Weights of a small transformer language model.
Size: 14 layers, width 160, MLP 640 GELU, 4.06M parameters.
Architecture: rotary positions, biases on query, key and value.
Training: a variant of Adam for these matrices, 3303 steps.
MLP neurons of a small language model. Each row is named by its layer, matrix (up: input weights; down: output weights) and neuron, and shows model dimensions 32-127. Each number is 128 + 24 x the weight over its row's rms, rounded and kept within 0 to 255. Numbers have three digits each.
Before each neuron's rows, "fires before" lists the tokens most often just after its 100 highest values on Wikipedia text that the model never trained on; "fires on" lists the tokens most often at its 100 highest values on Wikipedia text that the model never trained on.

fires before: "2", "1", "3", "0", "5", "4"
fires on: " 202", "ir"
L5.up20:134124141129129144116122156115126143151090125085154135137085134179167113171133193127121173113136142134154136117088130157136103093118157160117107103132154129108139126090134116165119117129117135167108102131144185100118141144100124154117048123147152123113143125151106142110160141103105160161
L5.down20:107150132114163094117114118081114112169117125126103108106120105100163129121125121119152133137155144100145121149160150146123139118143172152130157071113099147139141145125127124122120112131103131070138126108105089146136083152089125157155120127118119142168144101129115145120132126097092108088

fires before: "%", " |", ";", "7", "1", "0"
fires on: ".8", ".3", ".1", ".6", ".4", ".9"
L11.up630:133126126171167134101123147120137132118085127154130113107130119127077120112111095125151133099133129164050135127124095119152155096154115150114098119125152095140129160170111097112113182162121167092096169163140135137106152156133186089149153124121100102123106071138100108154183113141130144170
L11.down630:140182143115162169145152091159127080128119108122093170124151130107131158137136136119150166142124115154168106157127129112112151107068117192166125147078138117135108111177112118139124136115082122153091127148147166165127110141123148120148094127169107121150131153085114135126109162127149153114

fires before: "5", "1", "2", "6", "3"
fires on: " 197", " 202", " 198", " 200", "8"
L9.up535:152138101111084138129123127133093121139111135065151122160137148150161153085115124116135155101135118135135123111147107100140135140143135132154178130131073115100133152117119117104114093104123160162120090127132119150126149134130100131143135121142145142126110160152135160086073134117113103137
L9.down535:155151127169137158122156154091109105132132139147118158155138137164129113117090103057117155129160151130111108115141151150114068104127111127121123115111147121136169121145137096113124158155154082102102166115158133149102136117144141104114122107151169100134133133096121144126142163119142116100

fires before: "ed", "s", "ies", "es", "ely"
fires on: "iv", "it", "oun"
L2.up140:097152117119138137131128143136083115138140073131134102086077145119134144084123148110125136117126124161106117113117109169151132142125112159129131146124117118166089136155128163104175122109126120135110122070171153151140108149061100125121129121138106113126157173130128122132124147134136122150
L2.down140:135168103144161088132125145138129133192091140140131174161134104158106126103156140129138163127115144097138101125117115160148109139135089177113165107173119137131171150158126133180139134121097122111125147111116118124146121100064170126142109095112095148122076139157121102112116108152136144111

fires before: "ition", "ward", "er", "om", "it", "ing"
fires on: "d", "ad"
L2.up606:103112149075153121135158110119129133079131059118169121093086124113130139094150130118117083153121171124160138118121110137081135179117116095147140126131160116107135126142163126129110138154136080106136126117144079160088125124102132167118117121136102118112129126119169125131107120149120159119
L2.down606:118137108159149124124086145124115122213171123082162132119141095167126156112129114159111153103156120123147113089165166100148138114138111155079161158147156098124166148142110128121145117124131085112136127118154145124143179095110173119174131100119182112104113152159128120133136087133116155110

fires before: "==", "In", "The", "D", "==="
fires on: "\n", " 9", " 20"
L10.up9:134114125095113119122145099098108132132145169134138128123126131125143155120128129122122157129136156104132149166094102127125125153117114090177119087101077125114125147163150131103130111124135148092140130131137043119107142098086115133097100129146131137111168113112135174134143137138138132089
L10.down9:100118138124142120177129133113092136118130113124102131141123195121124144156080101128135120172130100126153119149128126091072139117151158145105152103139145150170112104149157169172117115135184104127115145108115129139132147082116114118143091139146135119113149153098153172143106108155135131127

fires before: " |", "2", "3", "1", ".", "5"
fires on: " 202", " 198", " 3", " 4", " 197", " 7"
L9.up637:151147124093138147144120104131135136128105123105095163135091141119137139120150154127104156113125149139082086145120083130126115142120146141150111142150106155154131110132102114135076147145126117125084106110130135136135110116168164133111164145155150048113114129117157117101102133148095113128
L9.down637:083131122128153150111158133083114118120117125120125084114117099168143125141109106134078166127139134146164140154133143151103101117157123159137112106145154134094147150129117110081144127148086095130135117105140147167134184141144143133079099098153119125111186131164115155122141126154127128163

fires before: "ce", "m", "s", "c", "k", "l"
fires on: " Fran", "he", "é", "che", "et", " 0"
L5.up558:106130122113087134152098116080153112093111139143131124129112150142127147112114071088124088087143137117148117118086152098112128137148116127119087121141130086130149130100179092184117121141133065141107136132112124160129129150105158150095108133139092129127127111116133097132169157116090098116
L5.down558:162167099127108137131089122161138102116152144169146160143097094101120151123131120130134171147183112130125149137133118140154222153113106129129118160095146118145154132156112119197143164146137137103138165117134131113105126121135117134150158110126130161133073145131149097150125106172113132108

fires before: "201", "9", "orn", "p", "un"
fires on: "–", "b"
L2.up420:091131080192109101093102126157159094117155170150131094129096120128154141113098099129127134136117141128151108126124099166181125118112165149138106177107159121140145116098128122104080075139123107160109121145146142111168108123144121118145120114117165163137109144157119169098137096145125111163
L2.down420:160139145104112153133118101154115122106105131173143127154132124097113136151106118138162170137077139140084099119077069141132163123089156115106123110094116145093117120125134147109091174124069143155124162136133133110094100105149118139125142148123101139124100135098141141141105094115133131111

fires before: "ce", "ial", "c", "k", "l", "ers"
fires on: " Fran", "ic", " Car", "ill"
L5.up212:089139120120106136151114086083108108113104117140101144136188150071136142123116117144114095098118132123135119085140124101083121127106103169123116124147133144109138117124135138136138127111136103121146145128118128127131123170179114111148132096187101138132147097128113068176124125126132120091
L5.down212:159154124182105162121123149149130110140121141147145119122148126086119131164156110112092147148181110129078112108106127120143144092131141131140121169129134117143152157155104100179102141155163119145100145113129135120093179153128157122110142115124151134156058175158125099076126122175136120124

fires before: " |", "8", "9", "4", "5", "2"
fires on: "0", " 201", "am", " 200", " 8"
L11.up551:143124176132155140124153102073115143168141102133130110157106107071140148124107084141141106107141126126137115157132120127125155070144103132120130122128104117139083149103143107132065156137114152131107112159123080133146146123150119099130139133084126108143133093161122122127094175142166134140
L11.down551:115129174129142160149136157151126137125112129132097175133134139177095143104117137134120129136103129214133134120125153148124122104134127121136135123117109086103082100140116126157149130153098111156130130143096138092131103140120229121137072153128075096162116121149132124115106085132132154091

fires before: " |", ")", "0"
fires on: " 0", "0", " 19", " "
L5.up84:098118089135128176114109130128137103132141147128148104158130130120076126120134147117138085122144180151156145090082139083128124105152154117135171087160175072143094123107117108143097106174123126125133152129128107171128136126099144163098140146129118129146134139118114155138143104155071133107
L5.down84:124185130111105131170135102189118143149124129101118167131090129130107137105143079108121150147130109147126165142106138119097199130094111126149126113064110141095123119122096171153136131126125140105117144142116124134084071146149139145122157108137132144129132074185160096127134072146146164153

fires before: " |", ";", "1", "0", "3", "5"
fires on: " 0", " 18", "0", " 14", " 10", " 200"
L11.up267:126143108132153121134128099144089140174117139116164096169134167159144081134091130113127101164119129169118130134145147117143136152164109075119113121139137144090109135177129082185106107146133150128090140117125156158108121129156126135132123118134114109132105083125158164160151174153097125182
L11.down267:107188107107133103168161141164094145162131139113145165115130112133137185161108109114097086126134139102118177156156130111121120129177132119126157126068097076158143111115112132147126134116167175131104125137110163106105120117081135103127146111150131116127113153115130114128106138097128134125

fires before: "ed", "es", "ent", "ing", "ment", "ely"
fires on: "end", "iv", "ut"
L2.up313:097137202108145125126134110140088114080149116140078148131150152133150131088100134112139099126138139142135147159077112181134149141127151131110102120141122148147126124111142112142146121144111150135145120056168139168140122095092104134140123157149103104112174149114121091170104147097141118110
L2.down313:106125146117186133118111132094170118167165163151170170113131108156137138111165108124090114113167098116145127123145150099115131140106148138114177138113110096120167124146124147164109121128152094134136134139097112114142174117102169087134077099093150140152121187123144119099104092166122123145

fires before: "3", "201", "9", "0", "4", "6"
fires on: "–", "ag"
L2.up523:141145127099136138120155185198183105151143100127100087129058147154120119070128155152079155126135135137142123110102096172140133130115152133109153140122127172135163172107117141141133129165128135155107109143094110115085136119128113117165131136097150129152134179143130142098129100144093082142
L2.down523:133105166140105115124134134153148145125137098134141159114130083148127118124117111145168169135105107114152119112116131161170107119081117153073144117131156123146141090107128124108091178088126134141118149108148083146121154108122132107110111150120158145224097116119156143106121074126141131134

fires before: ";", " |", "8", "5", "4", "9"
fires on: " 2", " 6", " 12", "a", " 7", " 10"
L11.up437:117143140110150149123177105123134152103134143084146124148136133116110172108119105157149124081142095117144147114176128071128111144106125092106114128131101132137147132131107141123073164161137152086135139072143064104149160140147118116148139129143121131110113086138122119147093152125115167129
L11.down437:134189116078121122148138092136165116141136136134133154112064176101065112116125130090136151129107127103129145090163157127112161110110146135132133088138125115126130106132116102120135111131163129179093107158092120149105130114157168102150115119142131119161131162162148153120121082162175136130

fires before: "\n", "ition", "ot", "in", "om"
fires on: "d", "rom", " ==", "=="
L2.up251:076123145082131116118141175130188124142136064109128106143146132116145166068121164121094094144143130144115087138131112136105140142137142139125107127125123121147148086095145114143149124184117159141101108132137128130111124132122118109125130107070108117113150160100165116110112164164096126148
L2.down251:125150163139126102100124087109077149190110109126116140123150129147151138150151142146166154140113119136136113109139138100155113138092096161108158117126119122103174112131074146093124169125131118109143133095133120130081134112137146120157170105073120138120107120113142113152126096137167140160

fires before: "5", "7", "6", "2", "4", "9"
fires on: " 198", " 201", " 199"
L6.up130:126130145114121171143114137128132172147117096114099142108074125150164121114156187123142178130131110140139101127130140148046123100120163110143089113116147137152124140142100095123122133156131124104154113164134111132134111133107117181123149116142096113138142145117137118156094143113121109113
L6.down130:101179107133124155096114135093183120096114140112067136136121126137134154155125126106123121142108143117149134142144106084126124097066194140097131125150108142148093118091112154134160090120116113125126120165134110149168106150105140116124124104094132148134131117166116131137129164126133143120

fires before: " |", "x", "ased", "te", "r", "ted"
fires on: "le", " ", "ank", "ust", "ct", "p"
L6.up321:131140121177149084123078129116149142156122089111133125139132072091129125117099103138112153098125144122120131126135122148096124085128162140155131174125131200122133135093136136126127120153122137133087137119124149108168059065170131101105123158106168157116085101090098129111135085153102164138
L6.down321:142112144138183076131165122109087161134088086104137073129109050148103105132125147107130102124126111089129170118119111148139193131124137122126139134153156126136153131123152166155112147142106152129151120163139114074106131128092146088147123119141116107129159137150143120132114068157124139121

fires before: ",", "ect", "is", "os", " |", "ar"
fires on: "p"
L7.up346:122112163114110110112148088103153112101135175130151147190118110080136158137142135156127126127141129109115170130086115170134144151128083149112135161136098169109164177155123127086148149133120132124118138162120086110095113166117106148147105122131143102116115151091142110090109101075100106100
L7.down346:105198103106149170120128147132134141119113149139142134155115168111150133169098102126126123155153091160137114122166173130108094114131126121167123137116120114127142166087133107133123106124167163119176112140087118140124136136141142091165135115152145148143145158111128160169150098136100122160

fires before: "ild", "y", "ic", "er", "is", "ed"
fires on: "pen", "mer", "c", "enn", " bu"
L2.up50:111120111163148111151103102109079128089153134107161132119119114134145139137086121108168112076115145118160158184130134088140132120120115163113131117129127100119124126125109111128095122099145105113110113135175150129163123119126110176091118111108115115095115144140139151166113108121133146105
L2.down50:096190091161144161126122120121124136135149133151164102142108111147125145125143104111102110112127151122136165127166153096110143133131129122136115124132145140116112134133125115134132123128108098147135113111061161117152134121106186111113114144151092102117118131185118125107132153148083122085

fires before: " |", ":", ",", "0", "–"
fires on: " 1", " 19", "p", "on"
L10.up127:162134184076154140085139097119155059112134079169117135133135116142076101096162122133150151145114087108140143112099094105076124153124118135141105161142132143108084155159141118119137144121133150072133094135157142101147153143092109136123091095080141171138148154107131116155091147120079132139
L10.down127:115175074148172141106119148145120104129135140116124136163152127151158098128130111144145094122188117144128131138137133077089192162166153122152131116134124132135102137116114155166135114128089138121129163093094105171123109191155091123126163121167133101106143148133109137167122132103097116150

fires before: "201", "9", "5", "6", "4", "0"
fires on: "–"
L2.up538:169127085110143117102153131157127136066164140098182091121117121134078132087134141131128116146133146124143114160132104134130129080145131130130098116111131182161143120101126105156120093126127128169107093120124138127125124164109114187109149138101135112118154139094156155101143108145100130148
L2.down538:173140133163107120110103155158092161101138168167154097149114143112152095150131146155141138115094128148108101112155092135124094148147119105124155096181163142105108121115100079135086130098128170126099104099155087136124121125107122113135125148125121153111108115114143117121126107138066126106